config = dict(
    qk_norm=False,
    bias='none',
    decay_fraction=0.418,
    steps=6977,
)
MLP neurons of a small language model. Each row is named by its layer, matrix (down: output weights) and neuron, and shows model dimensions 160-255. Each number is 500 + 25 x the weight over its row's rms, rounded and kept within 0 to 999. Numbers have three digits each. A neuron's up and down rows have the sign that makes its largest values positive.
A block is one neuron, or neurons of one layer that tend to fire together. After each block is what it responds to, as a language model described it from the Wikipedia text at the highest values.

L6.down202:453521533496482511544536502489507452510473480498480489516473506484518472532477459503509484546513527511497489492512475476511484500477544511489454502482465514505491482503520524536520548489506520483506477520503501463503504498516460493492477474436480482532528517530481513555516476484467504499
Responds to: Mid-word name fragments. Word-piece fragments inside or starting proper names and rarer words, especially "ag" (Caragiale, Eagle, disagreement), plus "ig", "ong" and initial Z.

L6.down624:526522509490497522490505502505491517504483515504483504514502519513524504492525502486508506487488513479517523463496525492539503478491484474516520498502543487508509520489515528479508489509521534504497489513493499491495499472520506529495507520477504483493478531537524512502505515508486499515
Responds to: Past-tense action verbs. Past-tense or participle verbs right after a subject, "was", or "and" in factual narration, strongest for acquisition: purchased, bought, established, built.

L6.down689:504511510497514503492526487480486511489502496501500497497512428487511468489496505503492485537457533497501473497493478477541509507538503484477472494522504538477496496509523497507468512535517495469518504492502506505494491486495480499503509510504500523490479494463499483519521543514538483479
Responds to: Anaphoric pronouns and expletives. Pronouns pointing back to an earlier referent, mostly "It" or "He" opening a new sentence or paragraph, plus "them" and existential "There".

L16.down235:527513484476507510502513537482468504463530498430483484513504469487509485492496485498493524469540498506475514501521495501498479460532469495520513494504477516505506495560498482520455520490537502487493537464496521510523493546463491510489493523494506461466449531516532503511497515456470454498
L16.down537:508499486490493504452489525520493502478475475468555499509460483509515559527470500463484530504536487542542464528517506514417521534521513501450502496512463452527520480552518503502453511501514532552517510489523487561528537499445487514524501519468543508515517460434489508490491515506473509503
L16.down581:506505500556505449518513507476523476506494505521496525480491497483517528509495496493501520470519505515541466545526479473436549534564446508483537495481479455515482510483495526498526573487472496528545527517496483525500513520507509526495457547483545509508472502468484495498507516496485498486
L16.down678:478519514479501515524488506526498513506504541460526512482525474538471484517442505543488576526518486499506451523457531469477554531481492524485495472501505508471535547501501486498501520502499538530512501519475473549511527514450495516481531506510524520503466495505516542504491528482548477495
Responds to: Mid-word subword continuations. Second or later word pieces in the middle of split words or names, often after a capital like F, e.g. Comp-uter, F-él-ix, F-ift-h.

L5.down55:516491456477478477476520520467485546466484511498475486476471523543501510466508470510558467487498514479515488508529493524483548505518527475515486506497500503528478517493507480510506473504521549506473498481529517509479461474518553514481498502447516508487455525511494521513471543477484468505
L5.down242:465495484530470419492481471514492477511448492507506475529529472475493534503530524453484477513528500522521502519515513520464512503459479471533468479518520518492503546480461490509508489546506502536491528485520507474495472499502499483481462531526531439507505477538511490493506562504513467535
L5.down578:513488524467491446502516518525489495534482570477483544491521460492518515487528528507483492521512519522475507509555462504544481497462473532478506503477499531490515510506508499508512477496517519511506503514508477519491500513519474529458518485532494495530535497519485474483508521499496498502
L5.down590:492510514540453506509520525500494524491470519549517466545493564539556507471513489514452496496503503426519493477461538536521522515512479481535508518543542500537483543554488506503507524516496497526476521518469502488492517510484482483538534473488482511516475442494468514515441473428499509502
Responds to: Mid-word "ro"/"o" pieces. Word-internal pieces "ro" or "o" splitting words, as in Came-ro-on, rail-ro-ad, torped-o; sometimes month names after "in/on" and table cells like BBC.

L16.down497:478528531477544505538482527513527497434498528503518511517516456479488520472479502514521510502543540529523547472522519502499453514443496531516481522500486487486486443497486494525468495541522522511459491463498532481540458498501494513517501521534462495491524528474537475555485533523490506485
L16.down639:503504503472487517509502510503437494522491536509488498521507508463521511525489496523503508517527511544524512451487523478510445486482516489546501503470498477513477463489523537468476491500498519445520444484505516468433475461511507493477491461480515506505536484505498508556475490492501502453
L16.down653:448521488473529512508481495500469483528500519487486490474528488488466474477468476531493427544516550531528527493514506504491498479503503510469477502499498485484535492482489497441480495493454521513516479506567518467551536512506503540529473492554474504481493468497495534464520514503498529484
L16.down688:509541492535527470503499477489479525503568499491483478529513502517462530524474477494463519517510496502477512530519508527487481487470463529501520541499506449469501492495539514491521536524538526492467526469530502475507466465489476528529508529499531509482496516562504475472496507531486465468
Responds to: Time-period noun completions. The "s" ending decades like 1970s and 1920s, plus period or ordinal nouns after "the" (first round, second episode, end of).

L16.down138:479496506495530474515476472521508535490517467473539449516523461482482489514504509465472527538495487498504465491468454526519506436454483490495521505511514510469518530432515489541462489495502524544485542492480483500507519537508503479453500459502504470470489519448531529528496490510477480496
L16.down164:519518458510481504511502463551485479486504512477461525515492507502471478548542498524521477482454509523510517556489554468465506533489519480497510492522534456518494527524511502511495465470499535438492539515537478513449543495484486545509510495491491471472468520522564412478502503492521517493
L16.down417:494501503520478473514538472494474509512537528444532517501463457482458532488497478471468462495488526511506529509522525503483490494457503495507482514510506470518531528480508502501505563507503514498506458484506511501465523478504508512501495475522550481491523505531498517525503492492503452498
L16.down466:467499510514518492525544458484520499534547502483499504540492519514461502490519537474547496508479491476484560471531533490516501487471503488528496538507493481475463470462475498501533554491483527476482496480539507469477493488503466484541452490520482494502480534518506483501524477516483495504
Responds to: Name endings, citation punctuation. Word pieces finishing personal names (Gra-ce, Bry-ce, Mon-ique) and periods or closing parentheses after years in citations and birth dates.

L6.down646:512495503533513486487523523544439483480510537539463510516530493519509497516515473494482509455487499502490517475509501491538508506494471501532509489502509488500546489519538524510510499523492492498489518515508512503458509477529509490497502500512506521506485501527512461506517507498486469507
Responds to: Speech and reporting verbs. Verbs that introduce reported speech or claims, such as stated, says, reported, wrote, usually before that, a quote or a colon; also weaker word-start fragments (prov, immig, explo).

L5.down44:462517462502538541507529494442490465545519483450457466526509472488489510504476508494493491507475466501476494542492481485512529530500481504490502460521516496503489528493484529451479512525499520496517493526459479524492537512489504491542542524513525486508501514516514471471490471495528505516
L5.down101:500527497515470513510549492524485479475511473496509471503509518468483516520525426510523511491491488519507490495531533481464453566526492513472496486509507489523484510467548519491470493502484468493438469496491428508511523553512504471508490465525475490455515500536458487496514537516526523453
L5.down583:502516487486433508516492505484512498513471497522466480469535498508508508454488489516532489540500485462511501503512485530514497521457490463479507480540522462492482541494497530508502486453487548483522485505485494479469526466486520462509484537483500515491499467489447470518491528504477528485
L5.down692:514485497473461504477517516495544498527507503490499492480484503450489504493445503509497512513482544547502465513561495521580484495502481500444495519518506522486489513488536518470484497496496508483541508515517504494493500491496506520497520495511510493501502490507480558495511500484492491505
Responds to: Dashes, plus signs, "ig" pieces. Fires on en dashes between numbers in scores, ranges and dates (72–61, 11–18, 6–7), on plus signs before table figures (+1, +31), and on word-internal "ig" pieces (Figulus, twigs, Madrigal).

L6.down595:470504481501498539464453489513523496515494501531539478505492522518481492497494513510495489505500473494491499499483465496516502485509522526491504528515476486503508517494464516490552493508501503486498492510452477521467496520541461491459530477460464496514516523485504552511510499477514532529
Responds to: Final -s subword pieces. Word-ending pieces with s or x that complete words split into several tokens, mostly names and plurals, e.g. Hop-kins, Mupp-ets, Ind-ex; also inner -ens- as in Liecht-ens-tein.

L16.down110:486525476533525521515539490527535510492478524490525545548523509534495537504462551502541525526497448482526522504563513503445529535460487524483508512483479493490462496537521552496546517502513509500528494470493481546483502521477490540475493514473508491502529498471517497513512531542479465524
L16.down186:463518485501504517464525530480516502458513498492493465528476470471533486513539529504556487536507469493473478506525520506492486522474485527436541521532488518515492534490476504483501478469484516510527488518496481508485499503491476459483479534499533508547553505498516490450503486516510490527
L16.down363:494490486517501471485515489539509526517521534486512509447462495516493501526474449488462504501505474488504506513492520478514520467504517485513506467492529449527482470509493508518527511471510470564509497535515483517516517529472554492531478507504525510501483501519517532462521484490447498513
L16.down633:523481506511498525470511517521489462483484541531516558512514534519479516491468559513478519490493459469536493521475451537477527516511555486518483482504482502502548516510523461443461522501506486519506533522499497540525505563462475529542498528492531510472492448528474518537503525494451506521
Responds to: Mid-word name fragments. Non-initial word pieces inside split words, mostly foreign proper names and diacritic-bearing spellings, such as Alepp-o, Sv-en, Por-ę-ba, Nicol-ó.

L5.down188:530474520528450494475520516472514505505489505517497429518481472516488497459465464460557481520480500480474508563546504523534539536513502457544500430497518510498472481517446522499474502492509490485509549504509525513491513528498533488499476498529537541528492491474494509501494498458450468482
L5.down270:529474490479453463494492495512496537486457521505541499445514547487496442465544516472520496477526470490526477475523451469505510487475519491515511480533489514498498547470553549511498516489516501513545490519464507492504509529525506481525505505456529486478518532517464482484490477500473448511
L5.down335:484474476483449482495547520479527495521532508482504511530536529514514491484495532515542551489500490485540483525490481486538517521513494544514516524495491461511486491500541509519482489520477503476538478508511509495473495485496521491522505524501505497485507499556504481525518511509506497507
L5.down336:489512490515462531495473494490486510511506497522494524497505503520489491497497480495505507517500529486487542525495490473514513456533486520512505489513532504512545512497544494549517470458503555463506500517505470467503461525453480443519508510475518473504480492461521508517538531444496541523
Responds to: Predicate verb "is". The verb "is" right after a sentence's subject, especially in definitions like "X (born 1958) is a"; also "part" in "as part of" and "Notes" table headers.

L5.down30:491498530508501561488506505476500471514481522517508505486448495513482484481506503510455491528489511518514480512509511479490489516484517468491478507473489539496526485517537457485499474512525503486491490504525503543489501489519472481518551511499491525499517483492478468485522527464518484484
L5.down155:463473522500524494527498510548474521459500519421506534490488445494500477518480550485469535526473493535463490519530491496540509502517520440506485505489517492533484529532523517510478499506485503503477493490503511481534446504480499490525524519481525496486486483492476511466508487498480476503
L5.down357:512498540500504499493535531527512517527503495471505520505524494475501528511476499509489496511496503510511481501522500479490559504522523466516493518488489504514485457491501480505456518490505485507471474511541418524556503468418512463480494475517529544529517488496511483478520472526533545530
L5.down591:489460519455533490474483492489463517506496499461506520503468502500528496523556533516491498516509504499498527535533474502551516485503514491526491514525446536535511513513490532503498554502507535502521520505430478508436463495508525488502509506497491523524529483520465495534500528427512463481
Responds to: Apostrophes and draft/name-ends. Mostly apostrophes after names or nouns, as in College's, Tam's and You'll, plus "draft" in sports or military contexts and final "f" in names like Arif and Yousef.

L16.down312:541504529497477531518520515500496526543508503485479490495521529500486499468502558506538483522533496516487469494543478505496525509501504506525504500483494513509477483462489510485494485442508507511495515522510478518506478503488561528485473476530521480484496522488559495532489496492505478521
L16.down431:478478505487500492525518482497470557539536491482451458513518537513500524480491509558493531495513513529505509506487480505492510469514468488504467494508489483441535483495566514482505518473492477526521532458499494486464493553488460520516482479505460484514480531523489481482465511478522524502
L16.down434:508534531467473527498479464500478491493524523509485468501512533465523490462545506532508518487476527487542552490580496489505493487514444480498501513480490478454481513499500458512478515523493509507502488479536514466463500459542495511471486505469501527534486513508437505498487477519493545491
L16.down453:501508481529479471539482525502524501519513524475536525542495534490446494501467460498489481481540516478503515535511455449507490458489515500529465472473491495474559517484540510520478495511509461504479529536447517489507509485491493543520533504551504498505518496535508485512502499502524516467
Responds to: Biography opening predicates. Tokens right after a subject's name and dates in biographical openings and infoboxes, like is/was, an, Years active, Died.

L5.down110:459508494476465521463500549505491483493502513492537487508505515458468551504522515499512505517493493472495529483498465517524506542482469526495499492477476469525477518504527465492546457510541528460477524492547482492478483468501493486535512517477521498519510551510491510538508503504473487512
L5.down189:501502485497491498483532476520488500552485495474522552487485500485491490510518506476486537505529480516505501509483496513540506517487492485514498491492455523512514497501512514468498515534517509475508511524479482529486546524472495508500517532479477534529543477493500513538520459469476459524
L5.down436:502497545490525510519503442532466490507508550479517512478518500509496494479505502543509510493453493510554474493536492530504477511435531434528510529519502501447512489510498520484492490498504506483475501481513538515539499557502476494459569506515479483476493551485507520515540450545530452498
L5.down444:549492535488540524526516525500519513485528502485507490495506478500490515476539525474463536465490461512509529508494460503488498524513486457482555485479505508532497497492535533471542473464502512481485538485520509533516504494481542492474514490478469525500459509496531460521468505485524491481
Responds to: Mid-word fragments like "za". Fires on mid-word subword pieces inside longer words, most strongly "za" in foreign names and words (Piacenza, Mirza, Novelization); also "ca" in dislocated and syndicated.

L16.down23:521497501553525504513505498513488516506511518457442524469465498475539551517524522513484478485503495515502458498550486462472505531497491500494506506526512510496554490522505484520512543535504501457482504469477537528535486478515532465532475462488551511480508545508519438534400509457500489468
L16.down245:475507471499512546497494547511508512508514531511458506487479443504479488464507492482461520508508525506491481489543535484488484525528493522524476491484552528512510509531520467488423487509479514485496499513497485474539510506502524522504497506479496522533472491510484502471506517476460514509
L16.down266:475514523517509497519503517505478515543495463467515450525503537499492529480498518521494490497496477513524465480539552525506513515497450478479505491477507503506521508479522517455484529466490472529535504460486521475499497551550441530480537457491494490465503490500489495497515470515491491509
L16.down504:460484538524506492550508468531463479515510484586496504511514498505482524479493512480467502532494544472512534522508554494472474531471505494496524486474493500535544490470541507502451485485488462504480506528498543544469470474502512507497529532467475504501520500464490540503473519516496492482
Responds to: Word-completing subword pieces. Final or middle pieces of words split into several tokens, e.g. showca-se, rebui-lt, occasion-s, plus "=" closing section headings.

L6.down4:545486478480497506478533535504477512543451490455522476525499502489499512516491514526514505516477520490485497498515520474591491524494516482453499498481480474496503491522488509536492503493502505496514529467507516523500443500504530532459490491465526488506555520506504493486495573467495490499
Responds to: Time-period nouns. Nouns naming units of time, often after the, following or a number, such as month, week, year, day, time, century.

L16.down3:500524540447531460479552497519463521509463570551489494508495499575463509541495486512491537496451479503459505505468481531473528508477467478525539534488513485465530489508518499494512517520492494533520514482510520518504466518478487484504545490497496471487505469506509463528510481522516502509
L16.down61:464492466485549493521552495509463465488499548508466516511484515482534513534499491471546473519504489509496506508482514497489476480456472493504550494491475512488492484444483485519503500503532474536500478520506485479456484507501528522542508506496527500501521469513549436521512467516481452500
L16.down330:491481477478493488473532464512468493514530493532464525525498482500491499481503542481516507529466503515480523529504500529473512487529460451465516522539471500500499519498506543492499504465530512542507446528532558485484473496502435512504517494454507504488489475463505480504538489508562495487
L16.down529:467475467508452490532480494487500517489503461512502516513516509533528502499486530518503508496495493486462484516504515496499487503484470544536521470494456502493504487523576485511485508516486501511506488540494501498491509492470516514564513509538485514502487489533501498524532501506459499494
Responds to: Token after a name. The token right after a full proper name, mostly possessive apostrophes (Ellis's, Garrard's), also commas, "has", "of" following names.

L5.down360:481493509514497506494496506532492533501481476512528490503465482539485536502490462455491504503481496501528547514500522492510483491500497519532506523535529513517514498473519497507559505496500534516509509492520534494543525498450512491551496511492485491525512500522492546486507471495460499495
L5.down519:489492466529507519476504479492532464523482464459464509460485516468530502500493477495531506513514490471479495483461489460490504491509485463535505511529521476471525515466519539496543476524506466494496497488491475525513504489515498545480490481502493506496490524462498497480496568528475504531
L5.down596:533519470511505473503528477506533555506521484505495455489441513491551520477547501501490492513505552458473523505511457480489494530494489506493514524499510472520501503505468519493498532520509512520491498531471495532493474526494484494485507498541531503505469515454546485483475497496503507540
L5.down700:469503504489488527533523472535516532471508483476489526519481489506502465517498469510502552496519436497506491510465474471473476528479459529468517494506493540464507506542528509545508484462502465497507500491506410524449476485494523525495503467482476462489529498478475480557457476524475468480
Responds to: Jean first-name token. Fires most on the first name Jean (Jean-Guy, Jean-Paul, Jeanne) in lists and credits; weaker on mid-word pieces like ter, sel, PS in FIPS.

L6.down212:516531527507537498495483499501496539485497487482509510477535487489507501495523462509499495560447504487541475468459483485496481499507484474503477484511516496478501480506507488496502490526548491491475534462548500498509540504532458512452545489481508549508492487484490513496499513492513495479
Responds to: Subject personal pronouns. Subject pronouns he, she, we, mostly capitalized He or She at sentence start in biographies, plus He- word pieces like Hedda, Hearts, Heats.